MLP neurons of a small language model. Each row is named by its layer, matrix (gate and up: input weights) and neuron, and shows model dimensions 96-159. Each number is 50 + 12 x the weight over its row's rms, rounded and kept within 0 to 99. A neuron's up and down rows have the sign that makes its largest values positive.
After each neuron's rows, "fires after" lists the tokens most often just before its 100 highest values on Wikipedia text that the model never trained on; "fires on" lists the tokens most often at its 100 highest values on Wikipedia text that the model never trained on. A number after a token or word is its count.

L4.gate269:79 74 61 60 45 74 70 43 53 25 62 34 63 54 34 71 51 58 45 64 38 69 48 66 60 61 49 29 48 60 65 52 73 49 44 44 42 40 50 50 36 72 57 63 50 58 32 55 47 58 42 42 49 47 36 22 54 57 58 44 67 64 46 35
L4.up269:64 65 43 62 37 45 58 38 54 48 44 34 48 64 36 59 46 50 58 48 40 69 61 49 64 44 53 47 84 52 68 45 55 45 70 51 60 60 68 64 40 38 67 51 32 44 57 47 70 44 56 37 64 60 59 82 41 29 51 40 60 42 57 15
fires after: "\n" 21, "|---|---|" 11, "|" 10, "|---|" 9, "|---|---|---|" 5
fires on: "---|---|---|---|" 39, "|---|" 9, " $" 7, "|---|---|---|" 6, "|---|---|" 6, "ch" 5

L9.gate433:51 56 38 48 48 63 46 62 48 33 45 63 48 30 51 50 71 72 49 64 44 48 41 48 32 30 42 47 50 83 41 58 18 53 65 53 31 50 55 27 45 35 51 65 40 43 60 46 55 48 61 55 40 45 50 47 56 74 37 52 39 44 57 57
L9.up433:62 51 57 39 53 71 39 69 80 54 46 37 38 46 37 39 47 46 54 58 50 44 65 42 43 50 45 63 52 43 64 68 49 58 59 49 35 31 28 52 55 42 61 53 43 31 48 59 39 28 46 54 38 52 24 37 69 72 36 44 38 39 81 31
fires after: "1" 26, " " 20, "0" 19, "2" 19
fires on: "9" 24, "1" 21, "2" 20, "0" 20, " Battle" 6

L11.gate218:75 67 68 54 55 59 55 58 47 48 46 24 57 64 34 46 49 32 51 50 41 38 59 56 34 55 41 48 34 69 25 47 58 39 48 53 49 64 78 35 60 48 61 39 80 75 69 48 18 49 53 63 35 56 51 60 40 43 31 57 50 56 59 37
L11.up218:48 47 39 71 56 39 47 39 53 81 54 65 49 61 43 53 54 48 68 50 38 51 49 53 57 54 79 67 74 48 53 62 52 55 51 58 54 44 46 53 53 43 62 41 69 94 45 49 51 45 51 41 35 48 35 62 57 54 57 41 46 59 64 65
fires after: " on" 34, " " 20, "On" 8, "3" 7, " September" 6
fires on: " " 56, "2" 16, ":" 13, "cor" 4

L11.gate315:45 35 32 85 61 30 53 45 48 55 60 59 49 13 62 57 42 30 42 44 66 45 56 39 67 63 43 83 40 61 40 46 50 39 45 48 43 42 61 31 42 62 48 25 49 53 61 56 31 55 37 72 49 43 34 50 52 39 47 50 26 49 48 62
L11.up315:37 49 60 36 47 42 29 56 46 39 47 49 56 48 36 45 61 58 49 61 61 51 39 59 46 51 53 72 50 36 48 57 45 34 35 78 40 74 42 56 58 49 57 55 38 50 60 52 58 49 68 60 58 50 50 54 43 45 59 40 73 83 59 66
fires after: "1" 13, "3" 11, "0" 11, "5" 10, "6" 9, "4" 9
fires on: "6" 15, "-" 15, "4" 10, "2" 10, "7" 8, "5" 7

L11.gate155:50 44 23 56 58 59 52 62 47 63 45 57 63 45 53 52 76 33 37 54 28 49 48 49 46 45 30 55 56 59 29 59 50 60 64 50 50 39 36 66 45 62 47 57 53 39 52 48 41 28 62 49 44 42 25 50 57 58 47 56 54 50 40 47
L11.up155:55 51 58 51 19 19 45 38 61 43 63 56 43 47 34 36 50 44 44 45 29 62 48 57 32 38 43 41 59 58 57 58 48 48 76 54 63 60 52 56 38 62 44 44 59 49 64 34 44 38 62 51 65 54 44 40 57 67 57 34 31 36 74 68
fires after: "0" 54, "1" 13, "2" 8, " De" 4, "en" 4
fires on: "2" 56, "0" 8, "9" 7

L9.gate132:54 60 64 51 56 50 50 69 48 65 59 67 49 40 41 59 65 46 37 55 39 59 52 41 62 50 64 56 63 57 56 56 51 36 46 51 44 40 57 66 71 54 51 50 55 47 51 44 70 49 36 50 45 49 48 32 40 60 48 41 39 45 32 69
L9.up132:43 45 64 67 64 56 45 62 59 45 53 53 57 41 32 35 60 45 66 46 71 48 32 63 63 62 65 52 38 49 66 67 79 46 45 36 54 47 55 63 52 60 48 67 44 59 43 47 74 74 40 50 60 49 44 44 41 49 61 72 51 28 33 57
fires after: " " 36, "–" 15, "\n" 9, "0" 9, "9" 6
fires on: "1" 27, "2" 18, "3" 16, "9" 6, "0" 6, "8" 5

L9.gate378:40 59 36 71 30 60 44 42 61 65 38 48 67 61 52 48 55 59 55 40 44 57 48 45 16 54 65 52 37 51 62 49 38 57 55 51 39 47 54 35 51 21 56 37 50 32 70 39 61 65 49 61 57 56 55 53 48 53 49 76 57 49 57 62
L9.up378:47 61 57 49 46 44 45 39 42 45 52 68 51 60 56 41 55 44 34 29 67 61 58 29 47 75 61 47 53 39 44 52 53 58 65 55 47 68 42 54 37 29 53 45 54 49 59 47 64 76 25 73 69 50 57 42 38 60 47 74 63 35 51 32
fires after: "–" 30, "0" 16, "9" 9, " " 9, "1" 7, "|" 6
fires on: "1" 20, " " 16, "2" 15, "." 12, "9" 12, "0" 7

L9.gate127:64 39 57 57 48 60 36 48 45 29 54 54 42 31 55 48 45 63 38 22 65 70 47 62 55 45 46 41 53 53 33 51 36 46 36 46 36 36 59 40 25 58 40 43 35 61 44 39 21 30 43 34 40 58 39 66 50 62 76 56 55 51 45 39
L9.up127:63 68 51 60 42 47 44 38 53 40 50 53 53 61 47 42 21 54 38 28 38 52 48 38 43 17 61 57 26 53 43 35 40 51 49 40 52 48 46 42 44 33 67 47 43 55 41 52 37 59 50 49 59 45 54 64 65 65 73 38 52 43 51 38
fires after: "." 27, "0" 20, "9" 7, "1" 6, ".\"" 6, " " 5
fires on: "\n" 35, "8" 19, "7" 17, "6" 9, "9" 4

L7.gate179:60 52 31 70 67 55 47 48 42 53 70 50 70 50 53 54 52 46 29 43 39 64 58 58 55 39 42 46 41 65 35 80 68 51 59 31 35 47 48 49 71 39 36 57 47 34 63 55 52 50 58 66 57 40 62 31 75 41 58 39 48 63 60 51
L7.up179:53 41 61 56 69 47 54 46 31 51 40 51 66 55 63 51 75 55 54 59 35 34 40 59 50 43 47 46 50 52 59 49 30 41 36 44 44 50 54 53 51 67 36 61 64 62 73 48 69 36 58 67 67 51 41 47 37 52 65 42 38 50 50 50
fires after: "1" 36, " " 27, "9" 16, "0" 6, "8" 6, "2" 5
fires on: "9" 29, "1" 29, "8" 12, "0" 8, "2" 6, "7" 4

L10.gate35:55 56 42 55 66 69 47 41 73 34 43 41 61 45 47 50 62 34 56 44 44 49 71 54 30 42 51 24 75 63 40 51 62 36 32 51 56 42 45 31 61 38 45 31 48 61 34 54 41 57 46 40 49 45 43 75 54 28 43 46 40 56 75 49
L10.up35:27 45 76 60 52 46 46 67 29 52 55 54 69 52 41 43 52 56 40 68 57 78 38 45 51 52 51 61 22 36 54 56 40 56 41 65 41 55 78 58 55 42 61 50 48 50 38 39 54 43 71 44 38 55 67 52 50 51 55 42 33 52 72 34
fires after: " " 68, " at" 5, "0" 5
fires on: "2" 34, "1" 29, "3" 6, " " 6

L11.gate231:32 72 60 50 56 59 44 54 40 67 47 34 46 63 80 46 59 45 48 56 60 49 66 49 39 42 57 56 53 47 49 71 65 48 43 34 47 57 54 22 48 54 57 52 74 53 73 42 75 62 40 51 53 55 76 58 46 57 41 64 20 32 56 57
L11.up231:42 36 54 43 43 47 48 53 48 47 38 51 43 57 28 50 27 76 34 64 49 28 43 49 40 55 48 64 50 55 45 50 51 49 62 46 38 47 59 54 29 59 38 42 54 49 71 47 44 57 37 54 50 38 61 48 47 64 41 64 62 42 62 21
fires after: " " 23, "0" 20, "–" 16, "9" 8, "|" 7
fires on: "1" 31, "0" 17, "9" 12, " " 8, "8" 7, "2" 5

L11.gate263:58 57 55 52 62 33 48 55 55 45 48 52 66 45 34 40 39 12 53 62 33 57 71 53 62 57 37 16 47 53 51 59 23 32 40 75 58 48 47 42 54 59 35 55 47 75 46 35 48 63 43 23 61 48 52 44 33 41 48 43 40 68 43 59
L11.up263:66 27 54 46 45 56 59 45 58 50 23 37 43 51 51 39 37 48 26 69 41 43 49 52 52 66 50 54 32 41 49 50 35 35 52 53 48 57 47 37 56 58 74 32 58 54 44 41 45 47 42 50 60 33 44 63 42 46 45 35 30 51 65 64
fires after: " " 45, "s" 7, "3" 5, "1" 4
fires on: "1" 25, "," 21, " and" 15, "2" 9, "5" 8, "3" 5

L9.gate345:37 33 54 47 65 17 66 39 38 38 60 49 47 48 29 33 65 44 49 31 44 64 60 74 49 55 66 28 51 56 32 58 62 68 50 51 44 40 58 33 61 35 55 49 40 59 52 49 25 62 77 41 51 39 40 54 31 43 43 45 39 76 36 61
L9.up345:53 45 63 35 49 34 74 33 45 56 36 45 51 39 40 70 34 52 62 39 60 51 57 47 30 60 59 31 53 22 34 57 41 51 36 45 66 60 82 43 47 39 56 47 41 53 54 42 49 49 55 36 43 33 49 65 61 57 43 31 66 66 53 74
fires after: " " 41, " W" 6, " the" 5, " D" 5
fires on: "1" 36, ";" 11, " following" 6, "0" 5, "." 4, " older" 4

L9.gate85:65 47 49 68 67 36 63 61 56 36 36 33 42 65 54 74 74 35 59 48 57 58 47 51 47 40 65 35 64 57 53 39 70 54 47 40 42 46 48 47 49 60 77 37 48 65 39 53 50 58 46 52 39 52 48 38 43 57 29 37 37 56 37 39
L9.up85:34 49 54 59 48 51 53 57 23 54 38 42 35 70 41 67 42 50 54 60 62 38 47 38 54 54 55 45 73 48 55 40 57 56 56 47 29 44 59 38 32 40 67 46 63 52 56 52 73 43 60 62 41 60 52 62 59 66 33 51 57 55 34 63
fires after: " " 53, " (" 12, "|---|---|" 5
fires on: "1" 70, "---|---|---|---|" 11, "ca" 4

L7.gate574:57 56 47 46 59 40 41 58 63 67 46 51 66 38 52 55 34 48 60 55 50 62 47 55 51 43 30 49 52 57 42 46 27 51 47 37 48 34 21 48 70 56 26 64 47 43 66 55 44 48 31 40 78 46 32 31 43 74 33 44 51 36 59 52
L7.up574:59 70 53 43 51 69 60 71 46 45 53 41 56 70 58 46 67 61 42 60 41 39 39 65 48 64 43 65 52 49 58 57 41 48 44 19 33 41 36 64 52 44 29 29 34 50 44 37 48 32 26 52 57 51 79 44 45 36 41 58 52 62 56 44
fires after: "s" 31, " as" 7, " S" 6, " all" 6
fires on: "er" 33, "o" 7, "s" 7, "zer" 6, " |" 6, "y" 4

L7.gate372:69 74 34 62 58 44 55 57 48 53 54 43 60 41 52 75 55 53 54 59 56 50 51 53 41 46 54 49 52 40 45 44 29 35 68 63 55 36 57 37 15 49 61 62 66 59 63 60 64 56 53 59 50 38 49 48 61 65 70 39 30 38 39 53
L7.up372:48 57 31 47 44 52 41 38 41 48 53 70 23 68 59 54 54 52 64 52 49 37 35 39 51 41 65 66 62 50 36 64 66 61 44 56 45 54 74 58 55 49 57 57 56 49 46 36 47 54 66 47 48 60 41 64 47 48 14 63 35 50 34 62
fires after: " " 40, "born" 19
fires on: "1" 29, " " 20, "ba" 10, "er" 6, "or" 6, "ar" 5

L10.gate272:71 64 56 45 51 43 53 64 46 47 51 27 76 36 53 49 52 40 43 47 64 49 59 35 52 67 38 49 62 66 36 71 55 16 36 45 49 57 62 47 45 36 35 38 31 54 62 49 44 37 52 55 41 50 40 50 35 41 46 57 46 57 40 40
L10.up272:48 52 58 57 45 24 34 48 34 49 60 71 28 47 39 65 44 41 25 45 41 70 44 53 44 47 47 52 24 26 50 62 45 61 43 38 40 53 46 57 26 56 35 39 62 40 61 37 36 29 64 51 57 49 65 66 57 67 69 41 58 59 64 58
fires after: " " 62, "0" 17, "–" 12
fires on: "2" 81, "1" 9, " |" 5

L11.gate512:79 67 24 45 50 66 58 65 49 46 62 44 76 56 53 54 44 40 77 41 32 65 38 35 39 40 41 46 46 44 62 50 44 58 57 47 46 53 33 49 47 24 56 48 64 31 45 43 27 36 52 63 23 33 38 65 54 69 54 40 51 51 49 44
L11.up512:37 42 62 54 61 47 58 54 40 46 55 62 46 37 43 51 75 46 58 53 56 46 57 57 60 58 22 32 50 39 65 64 53 48 45 44 55 32 42 52 53 34 46 44 44 38 47 50 38 38 31 56 33 70 62 38 46 34 68 58 41 45 70 50
fires after: "1" 27, "0" 20, "2" 17, "9" 9, "8" 6
fires on: "6" 13, "8" 13, "4" 12, "3" 11, "9" 9, "2" 9

L3.gate192:62 40 65 50 57 42 45 59 65 43 71 39 48 66 59 47 42 57 55 53 29 53 36 60 45 60 47 45 70 73 55 45 65 48 54 44 46 34 43 55 64 64 52 68 33 58 38 56 58 41 55 57 61 47 36 55 56 46 71 64 44 49 51 61
L3.up192:62 44 52 58 48 30 53 72 39 48 68 38 58 53 65 52 52 38 48 57 54 38 38 64 44 59 59 43 54 48 62 46 39 33 37 48 73 46 45 49 40 82 69 55 48 63 39 68 43 33 64 38 62 50 46 50 57 73 61 76 58 43 34 49
fires after: "," 30, "0" 15, "5" 11, "1" 8, "7" 7
fires on: "0" 22, "5" 20, "4" 13, "3" 10, "8" 10, "ic" 5